Weights of a small transformer language model.
Size: 8 layers, 4 heads of 128, MLP 1344 SwiGLU, 33.3M parameters.
Architecture: RMSNorm before each block, no biases in attention or MLP, untied embeddings.
Training: a variant of Adam for these matrices, 618M tokens, 4715 steps.
MLP neurons of a small language model. Each row is named by its layer, matrix (down: output weights) and neuron, and shows model dimensions 64-159. Each number is 128 + 32 x the weight over its row's rms, rounded and kept within 0 to 255. Numbers have three digits each. A neuron's up and down rows have the sign that makes its largest values positive.
A block is one neuron, or neurons of one layer that tend to fire together. After each block is what it responds to, as a language model described it from the Wikipedia text at the highest values.

L5.down715:100130119066101082132176165163161163134163147146190130137153171114193174105134058060140148175136115140093128077167095122140172062128104161174086122141068131159120125132124135127112122118106113113117084126138129106106091170152148085163118166126158133125162169130166131111115119132123082174
Highly predictable continuations

L4.down18:179156191161177100162115170149121192120163163131107128115201117140138192142161146150134108124122141115148135132152150152102104149129149119132153126152141171130066113119114138098193068182102128152128105192120151091170122159099156140094092099151186136184134168191082101090144094176161107129
L4.down76:126160123084143077118100090123169130143094180134154103180119157136154209131186141095166159151149098183109131104134107125108138123176082157129087113130150069096098100165161193128154110158123160136092187143187138081093153153108124075155088139159114114136096127109135096153098094216086116113
L4.down101:134161116196101130117139085147132144096113109088029131097096132158160223098121143071137102063089106125113129143141169135127113158125135148129121170134127131140160112100096139080105119152117141136107169107079146153118117129101190104127136152134156114176188109072136159160141147174128124134
L4.down368:108103097180082115164130130093143175122112087166154107127098092102155179139172139153122157158111189122067147126163098077122084106142090120092135144121071092143118114144129119088089119109110150162141086104160070073142187187184145139170118129147108134155141105144165106141124144127160179130
L4.down371:188129155122175136152168115076145120181139168069098111103162137102145245138119178160084106089113176156131137169143134136155139117067116102102146157154049125155064116115152134051158106116231138136120102105134097143135135124054158180157081168154177147162178085185092124107137117100129163099
L4.down720:131073092104132133138113074148131154123179138147190129091116067144128143164144061054098122131181090097064128135055149135154053064090107113212132148156156107135158115112076151058196138124088093100176147140124110093115132086135116148134112126148104075182150113121119116120113117194105098155
L4.down1148:138062140152140142114168109175067070183084134114157139155138154167080216109157125148122055178102072087137143143137203135185141110199126129104081103128143107112129084099157140159097139173168140124070099072079114119095170132100168126067165132119119096095099141081115126131156087148136149135
L4.down1286:122102150091123070090128096124145131163105112082114082078118163105142069131179168124100133114113146206127079175224177123092083133120068078115147118115080179114127098082130145143125061099158202221120091113127130175184105121128120131142129164157080176148109129147074125080145163167115160066
Word-initial capital A

L4.down392:139128162150071161082078097144097081153129125104072168133112121088153076175073154131110121115155177091144126143143117165102162114159101121082163130237103124096096168097125117137126078180080131125187123132112155131195111100167098089101163080092128082100131120085031103077116063136131127119
L4.down452:131129172167151154094117105122136199168132157131144185104106147152108153121158126082094148153118113147086125088139075132124101153171121103121114088101126233085139047214154090139112113135140138122161121197171079136077136120108112113142136148161158074150120129116098133119141131163145148123
L4.down760:097145120184119135105135125108156098155121153123105150103154184194147142163100133148124135129096124152083144125067149139127201091145141127079134186128130113117135148140200167119124103174106146116101181133113113111137162152132132180118191117108112119139079097076024186111155164157144152081
L4.down1075:115129107130121082122130172169133135117066124078071132127152057118144085190143149168107120152107149091077097109061057113144184143094151149150153135141127139192189060142082137157090165167195122126080175088151126109101168200098149118108124139149129119137129122112036145089074105114118163139
L4.down1197:162117141148141136142132131099052134097132105072075106183153159147146119082153100158158100142119158160118142179147124129147176146149091098104159095191076141115150079093151109114106133124096141101124140132150126133149143106149106170134136097087082083169119159142154144096169122146139091106
L4.down1199:172175152170139174144111153109127105160046126160151129115111089151108108104140120111113115134132092096124127102092116177140166148115084116125180170148085125112122150147061120137158132113122116077077098147150132130125099047060119144116137117087092162125178086134130116103127150143140108121
L4.down1219:139125147115045148110055123111100095161089118128102161119107128098109166147170156156122113121163110134109113104143168130116129163097143106131146138104094074122110147133098103132115137119132157104157140164093041106148115154135099154089149112153133102130110146117035117077136087141096146131
L4.down1296:160148127086122127141053145149145129111116166138068083102109158117088125179149124147091106119148123169147196178090112164159173059103104062146118103092125115149141131079103083112079159110153070121100137103116099063141157201118135074133099120139143103130090145111089066174162114159157158145
Place name expected next

L3.down82:129125172117147049109070052170151073135153129097117147085138175125104251157100136125157169127113092113139046075121061107090163123133074172095114164139116159045138138087093133101112089101095096135171085126112126147135156136151132143145170108152143118141110095110140100139121097182102139134
L3.down210:107146144128125128112169140102102152106119120126117125109153119133102180184151039132125182101138114079104104077163143129118128138128146095083154151166179120144115111185173103142083123046130101149059119138100115117149073174125207105165143113142141074083098112151175098130166126133190124087
L3.down361:135159061139101160179153172193169135131157143152147111086180155120109155130146113146148141106140073102134160157142150109105102095133125162134120205111154172144099161090119164137097160138128136137084091117057167113076069119155140096165174103206100102169110112137085148130136178063140090136
L3.down647:111156088176142165078081130152109139076155135118088144083124151149166053130118147166127114133095100148116143129144089150122118172139101147138123110084115107128129109167076082157132159122122168111170076089124094182202121101102173093134096159110140103125147145066113107174193168133077180156
L3.down808:201162166111204165139094153162138107100126091145114142105143125036152079148173112117143095160208114180150187090108165141204146098153179112105151090167147110145155120214083162137121111114116162102087055139103179117096117100084126130111112084140096143095116159126118149155152141172213196187
L3.down841:141156169130100093128135144177146099155071138145137168074078113101106114117145114175161153087131143104154071130140131144142157117142141085092115175093096111056105151121102107112137062105089129120114154088128122108110168105209194139127146103142175071146141142125104156155093090160110134180
L3.down978:115141157135095153073114094142189092104128129110140104106166157118172180099091150081140139129145123100143097095099168172139140139101177118101101133172109126176163155086112179135115088081089095062127109118139129112147146094149146135101154129119171129106144098113149152157169156095130125138
L3.down1290:070109115083124137089173154098123136118116173137137142150128072062190086130111140157078145085093093095095091152129078143087098098150079139179181094173146151137130124120059088112158122116132094155153128056106128167117134095164104095105093121098056105116138126134114128092131164153095125120
Mid-word subword fragments

L3.down79:119108033120099119184148090115163162082141114141154129118136127110104075061169115087157132174189120113109119165092124146141154122111149146179140065110126120102113117078122083113103133175156148141116189095076127117134148136119079104144116097071176109153083114024092210160185138127099117093
L3.down146:115164090105119089113134087070162130156218128104129163107073122148154141122155110200203085134084135139107162152109110077133148089133112140100174087102155158168114156146099110155142115131122097182172089106121090116151120144180118116121081156094131128191148141087124074117144196094143124133
L3.down161:115124101137073176090135121175135065104191091190124120133118213110105147105176130133139034143147125146145114120159087079111180131115117116141125139124135088109127083100101140095152120111155140122125114117110092104159106141146168099097086107132096170103114126074114130131147133160096085097
L3.down223:112150124161139159139170075188134104123144123105097134151118148147178171161124173114154123159127120125148153128134097165170107159203134126108128122057140129184108088067047162159088140135135122130101061105159111122127151124155167120133145131130097114140142142137132124132116134115106108075
L3.down587:120132109166080109122106070107103126151088109143170136150116173055150114120127136136128074178167162159120094155137174132126120149148114124089134146145121173144116100062120090109180131164089101148104136058162139164125092104135075067120132080102111109143165166103175105173135085095145115085
L3.down620:138115126152111085088116134126047108179131131115127129109136137156113145085134146123072108129138137124135125130111093112181125116136131133115080135149182122096144110120173121144180101170105110113114125074119117119144148073108047123156132122104062109123074120132050160123149149109082102113
L3.down904:141134138185129098158138107150186140160108127124087114071157114140132141186134101102167077121157116111097127120180133139119167150181098041155082178188073095160133173072190086133123143132085114108109162058125177108118126109111137112157180150097141075087128085144123156183049140084157147075
L3.down1116:105121095104074137114102119165148116159155172140082129165117106079151081137100138099166098165135153106084093133161141090114105148166078145166101119110090159123100119142124126107114124114144125114156090134182097118147164152132156153153067144135070158127138176128100086113149114178172142088
Movement destination prepositions

L3.down38:153118143098164174144040156090091156163166189143133095118130109100114125108121165150129149094132104134053103091120188097131146093164128157128120122107085161149155122132166133109120148142173156124127092162144145127155104153043208121126156108147095141120110108114138086106126110154173155129
L3.down103:100170105137094183114162123103119119067096132130153164146168122150187023101138061203122090091134099138153148112112117107098181147107050119112109160121147129146160191165137047129073136115065157112161133219099135114069129113186138178082163176119160136108171113119068148164154097108128115131
L3.down196:086116115166118167126122091151106160086102143126109105165112124120128083105140119145127089128123195135153129207104137118150108102148120176213097137147112102161087083082127111150152116151135171061117122146105186049158177055141161112105126122167117146123141129117171154086146150109131100098
L3.down819:149149105123139119108143124109136114072149175130091168132188126149129127136094099175133172188140103079134087123068115074119084093077125085141080110120158125146078150120106132158119142108123166136176110080131087091155114129146161070090109120103142156143122143116165157108113114083096072149
L3.down996:142091139142181120161121113120067090152106102092106080115063089132076118148115150169137150238108180103146102166170076135106088126130184172151115127086137146093129206110118133121126136116110145108127137154178111175135135147121109117144086142114126059132149162152094130150132152153065139140
L3.down1064:149077116160128126119144085126125093139112118109167175119130108129084173150092141141174111119193141192142097150118108134106088143187037146125107114160112122188086185101111123134115150135120122162145136110085081148119189218121126134154089142129129130141105083145108089082172110151133108131
L3.down1202:189130157126103150164107087108133184183097182176080133094087107201147209115126141118131140095193130099142138164061118159099078130117093154171125192064183066146060097167064118084190112138107165158119115143156145185107113152136122096064111124106150058142106164160177147111204112145139151104
L3.down1297:104134151122120163133127107099104127101115137173165080189133108118102116139055168164123123112128153133150103207138087069108145118159081076120128123077136114107160090058167179129109100049120073114124137152103157132092132146098115120099119106109161185106077154141071204130148177142169127096
Mid-word subword continuations

L4.down0:131146167090194136072128136000135066134139169190164102117091126155112212160105162151125146154135118053147143165119174133070193147135093074146161111113107097075116150129134093177111144129172144105118132127155125101128098162141135189166161046132179148159100076132148185093118087106163094185
L4.down149:152086113116152076135139120094128158157144156103164124158082103161086107125096165165146079087173175114165073138164110119180118179117082191113098108107083137146071112141184133133121143145175165112107107090154147126121141155107101079151130100132153117141093099089163140072126128143155149118
L4.down564:061122139160153169098135129122081191141178126139078063105146150129139169129118120189132147129147154172131165158097124169134120172129129159139072115113122098175154067189092143117167131103159109074130105147105131187095063113108189093138135158166142157091064113135133159129100119156084166131
L4.down663:105111154120144092117177154135125154054162182161070101174114110110135111094067156068180069130150099149188121132134145145160107161144153145099097121145117137134151049105116191090140030139105133199128108073151145120137125110081097148170172120100046093101141168115136132110087165089122094107
L4.down783:112159126081107124108093154121112142113144149087137184149121222167072156067116202136125122142148183157137169162140129091106036099114182124187161101153180150109139167162124143061135139176118155115090145129117136078138166130069121118140170176146072104076086157093109104167137104106121073113
L4.down900:182128076087107099167118064117146117140119112107095084163142136146119169106126084146161137142119151116141149137161086100108128122120115145139122150172097150165121120069103147131077124158082194107146150116160088181093124089156104152162144083095157169140137178090150135115172095141135100151
L4.down909:133097120123074121158102134199115161108136137063122136163158146085156187123116133139147148140201119085125089097191141094124091111063143103111083086181098076111083118122166146114141102193094099113093168123124119108098136091149116130151111143146140130072144145184105170124148176082136096123
L4.down1147:164121111085112106162096156127125163135084125170165107205057147094056174095112087041143077142179159127107101140153112099152128103093130084114102124102052146168122147129116136109112153134172124139085122117131136075117169106106124187152134140113136059132175148073160157116165137137142117141
Chemical/material word endings

L4.down264:127125061082112134121134140137136143159082115055125163123170151139078125085099151072134122112156131175111109115172145079099072181138102152106134084122134165120143074134124121099050054117095185140118095116096181163152137076123164106100129099128079113105093098121171150150124127133172151160
L4.down459:128114087087102109098117150172111143083123080134180167129143147079168143128108112088166109102134087196101164143158107133098071143133089103144136154128150160178109084140127130110136128070152114161133134129159091162195079103145120124132139195084119158132125079125155202128111124118157134113
L4.down675:189120169116114154101112112124138123109136095154185102181142168138160128086088112077113158123106135136203183103176146140098115113140148104078132081110124090117094122143146200113090106158139151100114109172173081157100057113113118119121151089059137140130117185129131088166101164131133178207
L4.down703:145123125064166151142158159110101137128127152101144129148126119101217141115076169125169134103153166127083141073092151121096134137095109144145127115155131109150095174152104076149119106132128145128141103138099150148116114079147148133132197104143080105151166111136106124151193117063126093110
L4.down847:131085162105116188117142118084151124145118156093155137130130155161163099135164103080115139147130096076153099169128083139169175067102087141131137085196074059126084160105113150049096139109112146116105116126052115136110134110121109119073113118153149151139067107062096158152181074120109080161
L4.down952:151126102129147108134079152185090088093113129112133088170143131044182143107053123081115118154124152110149068120072143093143144166098104114159130146100158131136086160133167130151162113169125157161127170066092104170065153091138109111170072113089117155154084110090128108148108110122093152136
L4.down1049:163098125086099186170146155116081131119138070163140123061118229130119182090089113197177118217167155118105156168104072122106162097122146070116111135152194198123117108113063076168122100128157126155150116232161087174148163202085136090144143128164157118169115108146129107130121151155125076089
L4.down1213:159107103133070166172135166146104156158124076070132124180142170158095168112117128137147135136163163117134146119193123093136167141137145174094078089165127147169172068115106068119124150127125120062152100138150126169166162132109087146119079081148117094113135159106144150102202131142160125145
Stat-table separators, mid-word pieces

L4.down200:167150139140143095098126150172160134117157111162201126199151138216141189108096095147139136153107093154119093114177166162123136141125146121139138092107142153143132159130096142096142131119151122121104147107106093101107103166116159130148172126144068187141104102142119114121167151152100086107
L4.down298:090112101116134097121073080140147090125116154109090133130081131054101171152140121142145142168130128138107073128101140104084143135148116101062164183145135069056079155110119052134130107135107126099061113111133119114159148149141095112143150095157094092095047126124101156144124226146079173139
L4.down324:070105087136083158125138145135094142099083112192155119166074085124123171135069094149113169096161190169122127166099127096155144101122085125186144139154123127168123117165108190123112117112115140151121125202124081209120051125102098151156128095102187160127082113107115105076119200143143065148
L4.down398:141159098121114139168108087118129167159136122081182153078103100144169225130118091102136094146098135092159167127192101169105151121117174194134143127109186159170117098101096128144113095121141121093188212045086098172142088145113136128161114150180151143147126133125156109169146137131122087134
L4.down434:146086151108112136161134127094150100140148126164095168151124163144132199059128150151113076106081074092108149165170124090134133171147123079137137126153151146086129117145142083112135067143132125155192119083082087101126076145093113070128146129196107124136068162105166139147084150119132086073
L4.down1064:147147115128103054119106104124162134120064196149086144163099129133108169146110092153142114120124100141090144189135120113159124167129139145130110176136122159138140011198106114131139095171146139149079078162095109155168131153154105072117097140143077166094128167105118063117145131128122082135
L4.down1164:121164115083109106162081082151177159182092111131133129117124107149077183170125118157125096062142058130159121164132122136110164113171169148169157141121188215079139103105092045127095083132131058130139110083152150170205106117136146154141159125092085164159099159122106114123116152180130122138
L4.down1256:132148131092121061143146134123125165147158076152070155117199109126134123109118160114097106148172090090089119134194075133142140124126079122122203121175055148096129097127054076120137110103112125108159118163131108090085085077165098062143086070113182085078174132156100077092161153107155098182
Word-internal pieces and name connectors

L5.down1254:100124081062169064132105119173117139082143159117140122137170146116135133110116146169165144143136107119183143162095067115137130168122163168091091110138116103160173081116138153151143125118122151113120134132114144061110121132136120121097113088113137100089189174150120114113147164094144203127
Person role and occupation nouns

L5.down925:092168152155154127154181136030143084083145101093135075091150051143102122136128120118146129140141047119149142128113128116111081149102156192211155119102098163085083121112169137160118129128088107099106082108123061137117137173110178091133111141117144163148193112124141199167126142152121127169
Mid-word consonant fragments

L3.down130:134153142116164214070171093136144125140114141171151094127121129107151048092099149153165124060162094117117164143165142066154186136144183110114133129104102142133186126105083102188103126108124163177192165146138163101105071133141103089090152121145116177111163191115105127175135104143128091141
L3.down500:159192124166103180095139161125154194172088153162152116070130139176184174117180120079177151163190105118168073163170140125154128068123133120122141123152044177154112141190190174180136149144149100127120176112099176164185146109082118113088120131134135146141095228154084148175147127110144132131
L3.down527:163170148092110118142154135094082110114093163167134078181068153127106171131169136146190100135130142168178159161179122138157184125160140138118089118096071123128136089110154120075092108163148157154065185115145147203133078126105065083172165153158103103113103142136153206157133188103166117129
L3.down953:144125142105167158153150068180168095173160100162114205130179114140123161058056091102140169135183108081185132147101077184109144080220120107079147161137094105120098182201095159195088196090163152105115155119120123134096079111144103106166163215155141097092193155183130114123130127139144124138
L3.down1195:170145185154188173151105136179144093134138077144162106137106144153151109128143106173109126110132098138109121136143071156105149174105122146110142093191156139132088165130111126146103136136108105134114168115156145097103161108159142143087125092102160156138099160110141175069167221107099168166
L3.down1206:113140147124133119105143119144142129119162143105145088147125108105158140185116138116124145065130139169150134130088161104118127141111156147182102143133147138112124131137122144113109104096113111139141110105097072190139133129117134126137172134139094124165155104175171106107139129097136187172
L3.down1212:092114126119162116119102107146147139166113053098083088092102083106087159169157106128070085122176125122124098124121136079126077097134153110170110097088130076094113153165113156147150120098108160106128125145135166114125129160170178118116144133083215107090107116147142113102097172176148136128
L3.down1285:133175143092157116077130151128135156104124095182175189115167151125174116110091097052162173109104102153160125115205127141144142167145141112157117073147092168152127082092182125085110059147141104110158133143169144136108068172183143166159062090104154159120126136160183122136175168134117159094
Table cells and name fragments

L3.down88:113151147140154133132124127143173146161080127173157068114104121136172210198125115117144118113138172096126101108131122185078106122101149162114133142130135102096104115141143138101186109128129115130119167146139167113118144085135125171175071132157104102108167172160113071156104151151113123175
L3.down218:134092119081129125085113110132172179132123124194121186127134139151123100140145090105079087171087121102148129121157168063113130173151122123092130123101125129134118128129136099116136108147101160096115088155160102130123113104132125127143184177148122121086098157156151137142097099095159076101
L3.down314:202165123085188136170180190094102119184132153101114140119141130175189143114083170153122164138072132130088112129087150172124125073144137120159140107089099093159148167172132121149141132125122094099171107125099171128143137124085102104110120110107104105173170152120115136170106090140159145145
L3.down1131:127174123119180121148177120159112127140101144124154165095163173087160243123093107128151145136111137121191150137088168136050104132143124071104125104059122148155101152097186125138127135147141167054147120175079119141075126150163090137156110103053106110177087145147070136089090107164130100127
L3.down1218:140125170136150046154139132141203145125150127083108114145127116132126102133082150179158071153115166123115116079161111062108042186143139153085077047114150119191187111126109116126120102146116115117117098129122081116156121147142079138143129115209122077123172203117133106100095093157114074141
L3.down1226:114088121158115095105099035120167144083096156104110122125098170066102124105164097165091147110139118131166184120099174087107146078098108099142121092108119128147140107073115123109149143172097172125118082109116125094103112127156148125142150099108147102122148145136115111119119125114153149103
L3.down1246:152128100168122121149106117151066065171186086096136118109153102123128141133063133124158110116085072172182130191155143153098113124141121122107153069157165120089148137106115127084146115082144146123122087179112180147135132097134136191130081086119082141082089101137133077129126085142132114114
L3.down1276:134154097111033134134142153149090117124080144098144137111101103121142137171201132162162113141137159122151134146058113076142111173117140120158125101135124153132143099215112133140111096135061175177100078118189111137159136108138132151144171135102101118084172125102181038053157173129074078102
Segment-opening article "a"

L4.down361:091090158114116146142185182134100162113131166132130134061210120174141117101201096127146104136141118127064105121098112076143126113167147140120111125146105179187151082151127150138148146121162162130181119158107156113169137125107135134176147202190078153116143158167101114139202152073162125074
L4.down607:140121104115100099109075093127156084157133095155163154082132124120115071142155089143137154149062134181120077239148146100150114101173142170083099088162136129086140074141156037121140181060118130160184099163142113117161127101125167130149159153100128119111141169137116120151131146069081154118
L4.down616:092145141107161119152116102162143114074152112106172125096164135122112108138132139086109110124122161089146122126115122136123147115040123142089111172113122118096167084142145154095098059201119100126112159135135172114110121187132139114105084142149190096227170135156115174155203085105122075127
L4.down755:102197103148171061099126131183108188134132148085110108115131128179173146069192132148096055123187164125105133094152130134130118128105127126106157066133170162139151137191118110082154109091134157086176133092112087165102055130117150127149119128155097135172142197137146116109109164142090141127
L4.down942:187119081109170098092129163131162133168099058153058140132139154167063161136128116126096154103108060132059125122096149089144075206139176133090159138120097120115072105127170108110134157072134156042117144074119145131144153123120097085130095087189092170097116057127142107170141131116090170112
L4.down1040:110052140109145152174148158194062151103119077156132186133042107143039150074128040136114124132070127137069125110078167132184108120125145157060100084148087100138087141097160151156118168137141188102120101113176163133129138168137094096119125122107072060140142143136161103168110101089128098114
L4.down1065:136139123167160161110070117097155146093119082161088137096165147169103133146091153112134137114183142126095164102143064077118157187151159131119108114067134120136076080167091080165125136126120118112173132088130065136186100163152163122118125109093143132111210176135100113156186101113141141130
L4.down1118:122073184154135096162117072133172115090132171118112185160174140136103155101136125130131152119132112122102134097073127130157093136098178183140134207055135143145132114151141113125199163132148128103143131089114097065130066094129144072041121149128082149138075126139148157120092102097169154156
Word-completing suffix pieces

L5.down834:137143186135171133136074117105144094135116140119124135140101101110099134094134127123144128119123050163188108121129199126089109166133094105102108082090133084140128101186141100096129098131156195127039087093173134086112112136126131093130120160197089163162131083078142109112067084156142109151
Articles and degree adverbs

L3.down504:114114118143157128092159020131173120137179135149156179140103079150111148171049128143184181081103139106105056125017072083124100144141053084104129091130092138165149152106176134145195125131163153143175136123112169091139105154086122163141097141144164180112093190134131155107117098169111107133
L3.down506:175131167139102147094115117146087130138139081170140143104181096188089084172104140088132162161103163050162134116151022098143186201151090115064145122083156112156080117077118100070129080100158170154152126140132135170139062127112120170133156128145135106107116171116083104153102121076086147122
L3.down547:152173162129176133124123118111163120141123086092099118174088082142139119163101090173175117132088159138152137119127115117117084144122132074094135170127160185087181108143173192127103115110073128127166133118104092180156128129115097070125150132119090133134091150154123126075193104124145146160
L3.down605:151124145099057166165129163156174129140150180107095152112078106127072086104176068143089076169129106123134090169123058161105131128137129124112175156074106128096129094130172113088156073142121161137078150131110137135111149140177122134141121128075181094132114111143109114111185155140081052215
L3.down624:120134116149108097130186092119159126148092101075125092198132090137142100169067106148135177105127062181129099155153125150085118135179141100130110100125136095201142170120110130135172179154126082096127141083101118134088122140143183119143150090073145154129109135108133123076106113130088146070
L3.down767:109100120196129163146138146135144209108181118082164123125124129169114071076135131098170136156122111145116105126153055155121117131096142121073154166096163110138208143141150135100142106151166137138132137137069109118124138182104136127155086147089138146126144128129113152071134098127125131133
L3.down794:143105107172125086133133162170146122120065132111079132090162123134149131101107170141075159185130125135134130106150089151190116099133116105115122136055134131120168156125122119129164132092156086154067148201138122140119117154063120075092117112127162121125118141118104115085133095145088110078
L3.down1014:139115127125149072160106223123115144115133158128151114091118107187135108145143143135108128152078104152147135142158116143152171100137072139117159118169159125160121135120141163177136167098185130142179134117132207115119163118097085132135128125046093098113126102118160089130127152112129090096
Mid-word fragments, "from"/"time"

L5.down370:140106125087077086191198110091101117101192170069140133164121124124108205117112113123090121171139134153135189177130075140114172102166106127150104176144128126178094130128203158112177056138063092107157119118166146105110149084125105104133160078088134070122130117099121122171114128041110189056
"of" in names and phrases